{"d_model": 192, "n_kv_head": 1, "head_dim": 64, "activation": "gelu", "positions": "learned", "lr": 0.00531, "lr_head": 0.00555}
MLP neurons of a small language model. Each row is named by its layer, matrix (up: input weights; down: output weights) and neuron, and shows model dimensions 0-191. Each number is 128 + 24 x the weight over its row's rms, rounded and kept within 0 to 255. Numbers have three digits each.
After each neuron's rows, "fires after" lists the tokens most often just before its 100 highest values on Wikipedia text that the model never trained on; "fires before" lists the tokens most often just after its 100 highest values on Wikipedia text that the model never trained on. A number after a token or word is its count.

L4.up763:103126135127118116125140115128122143097128151133123131099139090156092081131095102112078092123157095149117131130121125107149152123108104127120108123112167132170143123118158103117117137133153156112134154117156155145168130082085116112108151154122072128142131112148087124151079143148118132127115094106129119097117148149148139149160114150157119120094147138125120152147141171141139120141172155120198158114121153106101138203134123125066059097163123109121114130153113066148152113128121086132098145125110108134146136172160163118130131130108085158121115121122131145118132127139128067124
L4.down763:134113128107154109115151118109160170123122145092112138112173161093146151119124116132131177086119145139148161093119154139136097158131169146115145122159116145121143112126135128117097091148091136150111130155119144147091143146140110142126113112182139136163142121137134144093124115123125099116097123142089158116131143132153134159133133093112196101120091107114107115107125100189097131114121091095101154162130101102131093120147142144103142116135091121180138131144110164101125150158120190141147129122161119129098125092085133106119134097214129152097137147117148106104106072146123128143
fires after: "og" 48, "ra" 27, "em" 7
fires before: "p" 27, "h" 25

L5.up179:114184182099131135087125154156102121121104091107131101144139082171097133175149134126121134158104107112093117141116124089140136107105143121109145131134131147111098121111136156092130135131133138102143083106099073147164178123118121177112096115142179137126147159099145079139102068134152101071129164174112161135115145115157121121113122126145126144141104135141128140177137113108156101089156151132191139118130150137158095159147145137097139123148134159135157117128132116149152089127150099131132166110114127108139102116108122125111121139092110120111101103166106143119129140168125160136
L5.down179:177165112131118146143133095150139140162161137145133123109120137121127180129136147137137130090132132126146110099147132123105118092115114122138113116125139070172125125133144092110108157094127108133117128119146174128088082136157146136140147144097140143119123120167099172102131127097174118161116141100137088114093155171121112143145100138125135086121118093121132120083072129120116174110136087134096085164136129124080170114128095173155115149080106114112109115123135121089136160117135101139131106147122135156117200127152123165135151123154141127155146121096121099181152108140160122089
fires after: "o" 39, " the" 8, " (" 4, "e" 4, "-" 4
fires before: "b" 45, "l" 7, "ed" 4, "-" 4

L5.up475:106124141135149123097118107145109117126097161173121125113137166137140120086135134186152157106092106136121151159091110116111135167139148143102144146172115109161102084149138112111139113103119134098159121122129139124085139167096137061125159114119156125116118086119070179150094137154162106173134130116137173128165135132133116160115160100165145115116129125082089109139135163171107119115144121115140107097150141170102101093124129141139123125133133136149162099111109150201115156115124141121131137153139146175153087148075123128123128161116132127129115115141088124112122108099147140132
L5.down475:148108102109147102079152123108139151138127140143096106113145116120115142094152117164116114125085099113150152086099096124148118125130149158089124121117131106117131097121164099140129142115108135112153119207177138113158168125142119125110111124132144090139150134131145080112119090163159175184107161154104168110090161113094092156108119129111115106136127135115127142116105115154096127085139115149135128094122112110131133087135133131118098138104142097117120095113119173144148152145110152134119144108180133145087068172177133148159136136072125145116126112144119118171142100152133135101
fires after: " m" 25, " M" 22, " B" 18, "M" 12, "ot" 6
fires before: "s" 17, "ch" 12, "ri" 12, "n" 6, "g" 5

L6.up547:120174148134151134102116133147129133102116092144159096148160123123131117056165103090139135094129185122179097106110139127143149111122125138123092132134145135156084133143150111144153128143112154145119112115125105152104127167121146127176167149097121139143111126139089157172115122129163140131156129141112122131148134121151123189125154127163082128133078104126130134168144164122144109083135087180121084149125147136153124144118157118121139140132117121124151070107166115099135123132142120117169136153147101098135129116137115053144171134123115144102138087153098089126084142108128119109
L6.down547:143098131109133114113111157108139119139142155107126105134147125109106140118116118107063118103086070159150128157118105083087182147087092176175159161155152097105109157131165122114129163080114137114156119164129139097146134121110108170113110145128130130153124122090089104142163161124172127102156144129132106095134092130141126138130153126118171124143155165150101144092112145107111119168121124141125154132097105131117179094160139088113102159146126116128121113126125161103096114109116156111123085122150147175150120181099119163137105128165140131148116138096140127104129115139124122159
fires after: " re" 29, " se" 15, " 1" 11, " s" 7, "o" 6
fires before: "as" 30, "ct" 10, "ction" 6, "n" 6

L13.up325:112130155101096158123092103135118107107115102144134134131163144105109092148124137130132088112138133119169092151100140142108122153162084113127103149120125104092139164060135110127186132183096143126151147141144113090148119132115101155133117135138153141146116146117093132086145087120163119110151161096139142083116170099145104118154149095141139121133180101152135114155124113166159068168097111177140127127126157091128122111141138169155138114115174149141170126134164172130116139112131113111169101137116145160146105105134139113083123093146133142103098116125094094119136148130134108138
L13.down325:140126143088195128122114103108122127093119129166107137074146134130105074131082120126122112123132151149148107118120165085111114121119091108148150105126095161151111100080124140082130143117088118165138096148127138097113124120125098124078148151108160074128112095104130088171144145085135134114147165146133134129134134134146181119140150168130124156133118117146111153108118146137142112146133122125163141162163087116120129100170172148128125142152126155156105128154157163125107162161145096179108126152138136115125169109154137107109116150147098080117107129153126120154090153147129102166
fires after: "o" 25, " re" 11, " |" 10, "ical" 8, " was" 5, "is" 4
fires before: "t" 31, "s" 20, "ed" 18, "d" 11, "f" 4

L4.up343:156121115158099097140161101108087142111105091141114116079159138106132124130122154175111133112132123112125104098096145132137136141113118118118165130126177129145144176147108122150143123147122142110118164132160109111123088161128127149120101148137085128135129134103135143093119135125141151139177181152123128132135150144147133175123117115151102178118130142115154113137129128137117131110151124125118108119118198175121125143136098131084105092065137107123109123148144155173122096092137123101153115111190174057143148144132087166104157104101126126111093105133087136122087160153109137118
L4.down343:129098116126099116171130098172103129123122107103106108117144112134113158109101138141130152160136142147143145136081106162139116141131116133179158156127117143125116122165143092075084168103124155141155139131138153135108152162097082136152103125167147101114152151172098107097190121125175125109126117152118144150151139152165113113116177146109092140099122128105185134127153096142094136110126125125143105144135136109087165114128143114138154162143158098120093113129130099095084140160095128124134129113113134162140126157115136078156092140159075132106126114128104157103140080147109150099
fires after: " E" 33, " P" 21, " pro" 15, " e" 8, "E" 6, "ar" 5
fires before: "g" 18, "r" 15, "il" 9, "e" 5, "v" 4, "ly" 4

L6.up534:108097143132140148165124129163117156114153129134145117090124159079110123092159159143121090115133132166102096122190165103133106093081136123105162149132124221145145110096159113129102140091081125087098141113111087108118127118141152100150113157113102180172189124137149121131151103124138154122195087139143119125125125144123121135129120122140125125134096134144117092165135129133130130156138122132131136096149139086079109131132130159141134164133125109072170124127119126139096138122155118149123138155141128141134092161112122114149141111107118171115099142138093103142125109142125155108
L6.down534:135146133128095110122128107103119095129155188104139195139100135125126110093139141107099144137136134138155126110084127106132140121134123137156124151089114108155130155152132181141091113115103121131124140154129107097170098099149127141110133127102141147143100090172094150147180138094162081145167102117093091142138140134153163160137134113168132125135120101165122106110138148117130129136111091102151134147122153110166143102116151174102124156078109072163124145100138111150106123101125100100086134186133139100095139133141136122107080157145115086108127114113170138117157151156121138112
fires after: " S" 18, "ce" 16, "m" 13, " s" 8, " re" 5
fires before: "t" 36, "te" 9, "e" 6, "as" 5, "ar" 4

L10.up705:126110144089105124151141146157124157118135093165102116131117127094157135176128143115139155089120129131127153113098136167107154132122099123157108090132135063139114147135155130153109135163124155146149164104091086138152073151131118134082121102118153135165138182163109113130132077155162126146144096130137115138063146138138154141103126113079136113182152122093123129141147149117130125161149103126144167095114138140139066139121158142113137133139108117118122144109136145132126142122142130097066141100115060143126132128133116136151146111088083135177114127100146147120156126159098133119
L10.down705:135146130130138142170122104147135125133122158152123148134117163113151133131121178144144127110119148135120116115120132157112108157073083121130127126071065134119128137117163118144078133163125203108043101156123123135138114142119128151089094158127134125115099115112144153128121150116169113141092166114136132138090159151115163116135114132110146093148139127159145142108144119134125122126198113112116132142061105142103117120155140138125127164142088141098176116117108171139133168167147128134091141136115158112118101089086138142113178143132142130118155113146124111094153142145093123117
fires after: " f" 31, "p" 15, " F" 14, " comp" 13, "f" 6, " s" 5
fires before: "m" 39, "ition" 10, "ip" 7, "ed" 5, "i" 5, "ver" 4

L10.up29:141112127146158149153113104104148094120101117189153119080117153124128099125089122096171127102129135143146118105087140097093118134134169065134152125096115124143144136143145064098123110181102153107151125103113115151105103170182117134105099114123141118138173101157143166110121122168118157121122117135113186140104115133111112164131143145143134141085133148153120131151132142122149155148093110121164109132127097132149122104131134120092113132144126166122158135127096141166126124095166147120098119118139135119126104107139164166111143162177114138090086109154120146133101158159078114093
L10.down29:179111117105156161133140151147154120132150142101134110109141136130146132117070113134128132120124161111097173160123084145086133159175140156126087123107112117162083156118124114166107125123074152087126133107133143162142084149159146160158143141113149105115125154131131157134106118147133115095148126127076160136153115133121122124129151112082124129146123132103167130200141134126093146111088132089094136105103086110099149146135097113156088105124133121119096120164159127118079128101114146171091114146143104152099100146122138121079128116130108139120149132185116150158115144137138129091
fires after: " e" 20, " m" 14, " pro" 14, " M" 11
fires before: "ction" 16, "ct" 8, "ical" 8, "g" 7, "u" 6, "ice" 6

L10.up532:117143163165096106122089133127141118148108127151107144122171159142146139116132144122134117109131108140148131146144085154130101135119144123135114129128137169128136166111102127154169122072113140114083125150093098181119140091131136140066107167103167109125150159162189121114130115135153108131183108150112134179108138157109113169126100131140136132120100099124161129146119101158147176177129112157132125136102123111172076140166145103138104107123143109085126161176103129145136141131153136138069112135125113121102125120092135124105109125133105111121130125097108087143099110133173100088
L10.down532:070156099112117114139118101097170121134113112139132126137124142117067139096144150127131194090102120140143073099155086070113122144139154130163141125117150136159112145146106128114116133164151123158103121151082095119160123124115112120103122108132164140121096126137154161132114138125149156125152141098145134113149127096142144090095144126097163092173140140141090141159080116159134136094112124141106095131164135136094163154115130132121129119122117151095159109138101101113150173161134109118125111169105139150090142110124141098187148175134147083107143120155163135120122151113086148120
fires after: " m" 29, " s" 15, " M" 10, " S" 8, "e" 7
fires before: "e" 26, "ic" 17, "j" 6, "ch" 6, "er" 4

L11.up179:105144138113154115159143109146162078155108156097137143134131115150158103131148145119121149159143115149121151113093120111117082108149110161128156158135120121141159134134169108146170116127136079109134147110098109128136162124084131083147134144125092116167156139147152079111118120118125107154130163150127103151152127141172136136122139143150085133133121137113136069145089109144103125162137143111109164118145122121127079129099131124161169148089152110131116135106098116150105121196114119159151170147150126113151123108121160128135083123133103117130121049119086100115131073159116105083
L11.down179:132100136126121140151110144144097142111158132168133113112104095120157148149136136150174110132127114177148135062092176143118097095133174147130152145150139074132134138142091163141139108134089099107151146139128157147125156174135092096167131125134162091130122126128121128132161143136153147157150147154091121121133117119119109139116103120132117130114135100161135094123151156130103096081117125104100151112115162098144147099098115115139129088154127122074113122151142128153133157109070143122166158126141138108151124158092095155101046134121137140141162163103123099146134169123113139089
fires after: " |" 21, " the" 16, " a" 15, "el" 7, "a" 5
fires before: "re" 11, "i" 11, "er" 10, "u" 9, "ir" 5, "r" 5

L10.up516:109133151158138141102150127185137132162163130137152159131096161112143114112151150109134127108114130155145093103080153156113120100151145083138095129113125137159156120119137088142100112122145075082185115117128110126099125172149115108119110092146138126128145137118048135139160133114094174118135140147091155125137097132155078104122103131166121116105136163131143080129098125055136120158103124118140116142128118104092154134140139139089154118131089134165154160124099089120172115100120184145128126130133128156149131123114141107127156144129126124112146137085114100148091156147113133147
L10.down516:109111142115132124130127177100156137129113143127147089108092114131123085104110090112139161117101153091132161116120114110157147126123150139105132150175161153157113148146125121126147139097141073144105147150161117075146107110145131147126145112128136118085128201148119107114152090134130144124118132119103111168161097148110123093113119110151145116084142098088147153138131112150141141158126112121146118158148117098082146130135135124105116136143130097165148121134112139111175137130142154158158101110143126122113186119072108123131187136184118156132074093108123150117118082150068113127
fires after: " in" 41, " e" 16, " re" 14, " con" 10, "en" 6
fires before: "ud" 41, "ect" 7, "ort" 6, "ic" 4, "er" 4

L13.up687:113173144068113114089146130161145165132151129129097114151133133126109117103117141115086141147153083118170154153129113117115183080140154096157107152143115129129109129161120128118142159157095138136190156130117116129105131140120066145125120100114140129156121091139183136140134074116108139159112090116077142082148141130160077120109131144126149097148133147073146112155141151154126147133142106152139143117112103137136140124121123129129095121144102119135148118151166121133141135080132147138096179140157088160109135101151105165121137161123114145105114149152115142074160108127151132093
L13.down687:117127124129096142115104110143145161145105153103165144084110127122142115103149116101128076063148138103053135103119109140156116177120122130144093140109164139168103140140159121087092163098118145114124111131132122132109121159176104126136098179112104127119094132132114088149125133169114141166124119127147113145062123101144107150197140082143095118122118145134142095135112159167098121133164141152112157127106142171101124126154172180111110159165135132135110129102138143148144154129114143149121125157119150141118128132113162150112117120114132153139155101124099136155133129144121076151
fires after: "." 24, " " 11, "e" 9, "l" 6, "an" 4, "-" 4
fires before: "\n" 45, "ed" 7, "e" 6, "-" 4, "ear" 4, "ing" 4

L5.up483:132142131141106131165120150112133142125138103122115129150157091104161113175128133152116151120118120150115123126134120127100153095139130131057149158162118088152107151127122131145132151138138118139134130160097163101133116161138102095150179166105136152116133151126117101170129075108105145093134137131091153146104094116125158122152126090153069154159097123147117141133132153119118172107114154110104060142096129169173133133104088148141129164158123154115075111117138176120118148116141142136114147156141144105146105109116145099104082112164131104128169173122084127156132108095143126165
L5.down483:099151147128112082126093129160125143134112152182146126135101103122165111117145128142151109122141112184072146129125081128129148161112103113106128188141154143087136139103110122125101116172096106121162097147095113152127125102142126130149157142101144097117118140137125174152098088106208136076118124121102111136136103109137135125169098112089131112128130112103111110157136168125113116142125108141132129118106099128187161141113110119136119150177123185126155086085132123107152147096142110111118115122147109120134098126130151140148138143139137106118152141108100131135155188154176146138
fires after: "e" 25, " se" 12, " e" 11, " d" 9, "it" 8, " at" 5
fires before: "ct" 24, "v" 17, " |" 8, "g" 6, "ction" 6, "ast" 5

L10.up471:134144161126128139114135138118081112108099143132119081112108174105134126190165128107114135138125164161104152114073099117101117152141106159133130133128087103108130111094129106136148111108134101157127081077160109134117127111098145131126113146135092109164107150120120111163121122125114133159076146152093153122101133112124129165096132131162186137139129171112147141146135160069138152150122101148102185108108154144125126165138157132120118142140088158146142152139140124136146149130110138117124116157029175114160147140120106117140152155146136117127102159126123123153136107101115112097
L10.down471:127083125126168134153099117117125088103095137101129113108133133127126148120125094154115120166152111103141136132113119180135135087174135163139128083151138153176123123120105152144153127125141125170085140139129122150155164155119102140183083138133104163152132106136118125119142109082097149148149090131107153121102165164105154072185165097086102122124073145118088111110133116103122160093129125115097106160148138158109130148142122138085167118122118127118139157123122157138174129128147153131146093128154121124128115112093150116146154137143171127128103128116082140086094111134122175119
fires after: "ar" 21, " (" 15, " al" 15, " t" 10, " ar" 6, "-" 4
fires before: "er" 18, "ith" 9, "um" 8, "o" 8, "ec" 4, "ic" 4

L6.up261:085183166111133109130132124148141091154128109105138116102140140104177124128153144157152132175145116144148133142138143156121134106117184116132142137127101175149126085146096113112120112122106128124070113107145083079098106145116129136155128142126142143130140067113162107114133118089118146105131130155142100143106050164110130149172118134123150112175122093130159167149107112147133101118146114134087108089113137139160102157106144143131104171132134120124137126115113118148165132124091164141193145154142112168102121115102165115143115144111120087103143144144102117154122102113115091106
L6.down261:109089152153098153147149153096094119109175141167133095148132132134163122086151123139120132116133136146105131153115131097135136127140135133100112149132109150129126095078110080136161171189156075096082109137143098118105130141119113137157074120131140129123137147112094146152112121119113116157162142113108153150136144141143125124128117157149169145129118121087118129113134126119108138123142111138111156078114120122141125141194132157132101129129138113143180097172110099100133209138123152132121107129096137157168100068137110064105122100171130138150134147122136135160117113092130146117
fires after: "\n" 57, " d" 28, " D" 8
fires before: "===" 15, "==" 10, "=" 9, "w" 7, "g" 6, "k" 5

L4.up709:154147140131122130154106162132140148135148139129145136058092090080132082116141107119135112098097127168107101146143072120107163104107119083117155116151108131097093110091132097139175094104141170119094107126106163151137126119136125155130159152097159131118174133151117131116146109079164173112130126132109126126136161134146099130150153186132121111094130109126140156171143118095123128105133152125136141096142128156156132127083148112123115153118130142105104117167144111172120127146110084112110121149125128147107171099151126138149148091135103155065125144121117157130153162079104138121
L4.down709:130122134132083131117127173106138132098139098057103068159119167121105138064079131135133158102110113097090123096117127139143110104096123135131126126125142201198126104140141113107112134116138141170122118097170120142138140148134131162079109151129160121130098143140150160120121149114147162132146128116109168095098108130138137086112093138139163101112167130151127137143147141116132104168130176119108121129131132111153135119144130100124126126104124125136167135142095140132143191140155125121113131083160166083145120134138135138162139100166140126110089124122132139139097133188122105116
fires after: " re" 30, " s" 15, ")" 11, "uc" 9, "y" 9, "our" 6
fires before: "as" 18, "iv" 10, " a" 9, "ed" 9, "em" 8

L4.up318:149133151116109135145125137128167110112109123154171122110157168090090130084143156167145130149113117155111123098096102123125089136152113126124188098140128151148130104147095127179144129125131134164124123105119132090109112153156145131138164135101101124133085091129130132109117152126124160156134114142106104140158090128133106122114145121132097123142139145114108137130131142170131143088121109119116148097145142082138100139139086127178106118084139117129077134156159161107104134126128079122114164128102149162167119160122133170141091106074129126143184164089115122197074121131117122151
L4.down318:109171149123110135163148165143148139127121150178140136104153114116176119095118100159148107148173158121113120117122077143123144139124086111106095102129116095167141100165098118144141107136108136119154114155084098090099119088129121153138147130135090062153166119131087170175128134114111129119109155125120066101135110145111130088161082112119132131145106114106162144132136110116153171120081109157130147097118130089140133142155114074125112123128127133101130161129132107118124113105126133151158144141092134098103122167125138152191137157136118145118123160131111114176155134130151151134
fires after: " G" 15, " P" 10, " N" 10, "H" 8, "L" 6, "°" 6
fires before: " |" 42, "L" 9, "S" 5, "A" 4

L10.up439:094126121124088117148095105141138173162166169118099132180141089106115154131098133137163112155134079150161127100140137181134073097102109101131160174150117144106117132135134098116103153123110156135099083130109141127156160119159125144110126122105124089163128122198084111145127106150126166112124151149136163129095113145118090118112120102075151113151130165103083129134169120138119118154140161158143148137109137134135099098131125103146147138092118157130111109131138143138097133145122146135135139163092147104109171143103160125143068095143149155124102145138129103096144137119146137103
L10.down439:124115119101125166059115124130143142127119130145090125128116125082125166093121137127046133149115115130127129095114069150169116145106129144143174106096137089154083132131125141131162120094141119110130098111091155134106144099135136123148125160135148129131096095152119154137153135171134080121104153146118136110134159071132120143096141118156147141103113127078174131124156121087110150132109126172090104147168134166121085126125154134134160086110172126136151162107126146169130138146143158139112172144138079170149112130153109120117118156162108116112131144128110134150131140133096135146
fires after: " l" 34, " w" 13, "w" 12, "b" 11, "l" 10, " b" 7
fires before: "e" 16, "k" 15, "ited" 10, "ad" 6, "b" 4

L5.up418:173105131136137111145153114140097120103138115126129120144151190129135111120150103138109119163126090118142126132070111123155147150088130105092145102115122210107080141118143104113135147109103126146106105139181147139110131093114123088137125115112137132113175109092140119161113109118124130157107153146149120151136119120151112174129175108145125123119153150121119129145080156156131110071135138157158077130119113134151099138125152076142108155176150113120131094096107120174115129154116120153057170131134123155135091120094152122133133092129089148094118124104145159149126100131118135108
L5.down418:124100134081133161133118098076130118136103132152145141150122184107170171150120121083077141133135158174133180090122102150176140118136157095123107153145147128112111124107151170153135112136138112111121139132126116116133119125146143123193147117130139106110114127134169156142140130116141106141116100101088107126138088143142132137102098164139174123120165161180073139120137105148141103126133128134130114111076107152096176126092079125119102133100121098118104068127143120144149128119117141171127169102132160133097109125092122124116135108121119117110150135144111129141104150112162122065
fires after: " A" 28, " M" 26, " m" 19, "es" 11, "am" 6, "M" 4
fires before: "ic" 37, "ch" 14, "ical" 9, "ian" 4

L12.up430:135127144085082079158101131103116148141124103117129143127118167139115128121149124155146091157170093134131147127162149160136101142130164135147121144140122124146118122091140097113152096166116117082125103139127105133138130096090139124147117143094148091172139104126134119152143152135110125120174144147072115156131167143106163163165149166137155149173111130117120138125148122082097120144150148113149101095152111136108145138154085148097104117114099159146145153127148130115128075111141105105113128130134076115082125097071170149116145161166098157136124126100142133129119077179114155137
L12.down430:148043106168118124140127141100133143117111102131128115110108139162129116127124132147176121142133137121120142123130168130146130127117139118114185154129120149156160115171121111130109167166129115153127141116096125119121153140131150085150129174108160176090138109117159131140170161129136123090120134112086129170117115183102134127156150108120143124083135093145133113125136136095159132113104125121123138097150111096170110104145179117133107133134162123120152089127151136111183139082106100164131118119123183123085132080116096128113110106098062183128103146140121147119119108108152126107
fires after: "\n" 86
fires before: "==" 20, "|" 14, "===" 13, "=" 5, "M" 5, "D" 4

L12.up436:106139171163110147122110145128104115166099177157136140133136137133120150167126123096124127104094108113099107122142132117150125104141158116130094089140124124132108189111131129104111115171127135123110137106133158118061108141125101100132120166095114081133105100155158085121114149135145146185100083153153122122118101152147091102136149057124145127171086092103146121117127095120093147101116130120150154079115154148132132111130151130160137111120117100132123137132109122130134169127117154153113151104159141160130124118136136116152152070118138141118111217105110155132120155120151158118
L12.down436:126105129172110119105126137166085134141146141140157099126192124172119161184082098103148139178105147112086151135120158148149164087127159112115132073109138095119091170106133131109095152125107099160087133118103127128117110120143102115123150106087128120100084154138146115154147174106127144135128113151155141104097104152124101139132103078123129136160101160136142112105127124120134125142127132092141133095093162121116148087156127160152116126140099102141106117143136140135128151100102139153099170106127098138156097146136113110127170095142137138079164123128110145126136144135183168129
fires after: "|" 44, " |" 19, "ary" 4, "ly" 4, "ay" 4, " 19" 4
fires before: "1" 15, "6" 14, "3" 13, "8" 13, "7" 11, "5" 10

L9.up625:126117156144117156148147147135108169116146091148169137140095102114139146101135114117155110077133136142161141127124090110123109126152132106103091111140143145129177176129101124131118158162109169170153140136161119130148097142092152130130126110133136116163150116211152088100128085123081117142102109131082160161145130126136186136151167095106123118118102108178153133126097155162156087119185088124114137140125123131137082127130111119120117108100108135150116124138107121109125135148102136138125120136112137135095115159112128071132152132160097145142122141110103116127085134121180091097
L9.down625:128122130116117113103124143138140134118098138085156108133135148127107172121143160154142176117121131175099120123104108112124138146146169134119117123121066082110109159125138132103142088126150172141155105171156152132116110140123155147121128170111148149097128149108110152129152131141093139128099118141068068152159165146128129119096077124176165113129092151094093143110125133141162144111095137083128097132141136126149115174088125098124146109114111107125170130167131166129143133136131160086135163147118107152144166088121146105186088115101099114087132140118124158120121093123130131148
fires after: "et" 32, "m" 26, " comp" 6, "og" 5, "p" 4, "s" 4
fires before: "it" 13, "ed" 12, "il" 12, "te" 9, "ition" 5, "ment" 5

L11.up671:119138113160082144155176122145113099123127126101131176134153131123139122105164112144129130140129141122160119141115112126176120138144095124145091105121132110120126139057131160109143112127123138126116148108111130118100149075137164104173136113108129135169139191135092144133098139102157118122137107129167142148126136121140106101146110080122089190083104129115116060133112097144157142125155157108153148163114132151155124114103132118096101124112136093177141147137151142127190118165173135137095125138073130142132163155092126118133138103129125160143162134106104167098110126109097140119
L11.down671:138106098168126160113120183140104097122132120148132159156114162086098149133115131100117130140121129149131147114136095141139139089129097144128113139151121140135064111077122122118155128095148178117082115122182123145106135126097121159120126180124156108098110152116126106107119139123161103115149108112129138133142145136160089133136130051076140118137156130179150127119110147117127114124123148144112117173143082114150118139136147161126137064114142133151135132098138133074161118116108135120153169122163097127118074115132126132136142110128141175105164132068144149081100148153115133135
fires after: " 19" 36, " he" 19, "e" 10
fires before: "p" 16, "3" 10, "4" 9, "ic" 9, "6" 8, "7" 5

L6.up498:117119094157128130118166125093128147130173134141156175092169147104164131127118153093148122152125083158137151141121151101142170147116142145151146111086168114109125155117136110093127143184081089092155106152142094144147146136125171063114124144100103147146156145148094111141141114159165155130086152140153162160124118137123121128116074113100128165164124142120117117147146104122127119070136121126148163173121122101108115123091114128109115168096144129181132117116100151126146136103150101137095106086131162107108124125117136142127154140141102131124127158127120087124155166122119148091
L6.down498:142150144079197103116092126095154124118146149175143134143158164158112088179100106123116158152115124128111112162099129132154134148107088100109187099136129116132144179126162129120136087118150127129158104146146129082129126134119184178163134142159132146130127124150164161131147155141108121163143159115103161120112138084124128117085167134123144145133131131125136111153113136127139129135139110129099095127124100125116119145132151096132077119101150114092152137153106106135143095069112111101086103142122140086143160109119076096114114104139151103128132102150080129136114122163155134113
fires after: "ol" 39, " e" 23, " E" 14, "e" 7, "l" 4
fires before: "ct" 16, "ge" 16, "ction" 15, "her" 6, "g" 5, "b" 5

L12.up190:136140130133116094112125093114129179144131108147084121141080172087127113165118135118130118136141094154079123155084143104157139171154150101100111154143154121134104109136176130122171125122122151158135108134105139117101158124118095125085101137102099107142126117145163119127084145097144109093143113139140129084148119169117122131159143171156131122190107099154156145133123130146185144173107143092130099131120170126161103087163150110135135110136137091120146145124076168120127151136130129085110111158111141165121084164138127140133162130147153124129138130073119125105142145114124100111
L12.down190:046150157123147145110116095208119094125119154101136142178135098141182124130117163115082095126118118167111097080121188131136096102152156119151153149120105158130125115115113091118106122113112162147125159113133118123122081139115119193138163105138096141101140079121138155126094140113104124089116139136129141157137120112099111130116147123177146086111136098128108089141150158151138143123127107110117160137109117129108150094123177096156145117132109116129128173107138154133136114114135131122117153129106119142153156171109123123158157094148147132117127147106146118159155134160148108121
fires after: " Y" 21, "et" 11, "al" 8, "man" 7, "ic" 6, "g" 5
fires before: " |" 35, "." 10, "," 8, "a" 4, " " 4

L11.up251:152131175093102148131158089118095102143147133105150149163113135114068183112123097124139115147141139105159082171099108133128121105113116120109112137082110158144139131146110183134104151162125133106167158128067137146104134105122145099115112132124183145105111112149164128135136155141072140105148146125096151118087091119116152131113110143132117101124102089136123123121136145161139139131124164136146114122120136149121128107122133159109165114183100171134143122076128166110139169160103142201125092141098105159118107104135160101128143118123166129104134161116147114123154132151127119139
L11.down251:078145104113157084128118110107106125120125103098151171093108171154122144072102146120093131103155134117145115094139133083186130105154148170110139151140090096122145128108136128095126106142129137125132120157127093118142154131109147170130154181081159118144147143138100124105139133124148154188142118124138118130110189129129125146098112116127128152144137121167138131172146131117183111117091106145107150125101104090110131160144111113114119112124132136130165133143152139137155072124083114160105129138115143149093142174096085187140101101163123125100127113151103138118117154146153124132
fires after: "ed" 16, "ar" 10, "d" 9, "ad" 9, "od" 9, "im" 8
fires before: "al" 31, "n" 7, "s" 6, "it" 5, "ation" 4, "ct" 4

L6.up307:137093138159142170115128120181150159076136123140141152129116130150073060119142161093145136162158134137089115166142081144123106098120139133133130116112101173124143119088129135121111153068171152098130105117111142130108154126102137159122091127086099116120106161116094116143138131117129113148125130123126123124096164150180096162181141132103124147170157119118097110128127096121161175083106110157132110122105106134177138172159100088154115122134155110172136143106145127129121107115109118155129110116088087151122145107150127131153134113152163158146120109147141142133094132118127132117
L6.down307:151158141138091148128145149097124178135119150057146120146086116124148117124137113108118098155141150159100133151106132108127162125125117126166154102135140148135133144156107158137102128128089134176125106135114112131127151082129128137143106146190120123128109173133144144114093116135105153127133077133074145108139117141117192139133108100098138132113142146129063118110104131168107147124133190102128119190110153093133095129159108155168115136114143138166128128086134149151116112087129123128112111135136091150108186106133090119093104132106102129116112158121129117133163126119141171091
fires after: " " 30, " M" 15, " N" 12, " J" 10
fires before: "\n" 28, "an" 13, "or" 8, "A" 7, "d" 6

L8.up655:124111125150162099169126116123122127148180129120141109153108154102160120132189101134134136110106149130086094114101114135131093113119158163133086146114151104120130117090113109157126134146150175112122148147107125151120134166116097097162154138118146160081118144169110102151118087104148123131120141142153107150117122130128112096144099116164106101175072123134168083175081095169187156100120141113140123086101141121130126130156106119123164116113114131104129180115138105150149130135072123116123125141121169132093113114132106119110132142109134120141133087128122165131080168145085112136
L8.down655:119146092125141138110097153143160143095094135123153171144163088099140132156125127126105172166136144119131121148140118127142122110125141134122143131132156115177112108086157138134129078129126124127135157147127105103091110117137161146134127143135147104114131109110123130167154119160121131087178102178144118084166104135100164142147070152131124142155169099098153104097101126122095164142096135103116151113114170130098120098131149103183135143126112144161141171143162108124114149104096151135126110154069111103109117158086108121121104135124102145131067146154140117102087117170110108155
fires after: " of" 29, " p" 21, " de" 8, "p" 8, " ex" 7, "o" 5
fires before: "l" 23, "ic" 15, "ice" 8, "or" 8, "in" 5, "er" 4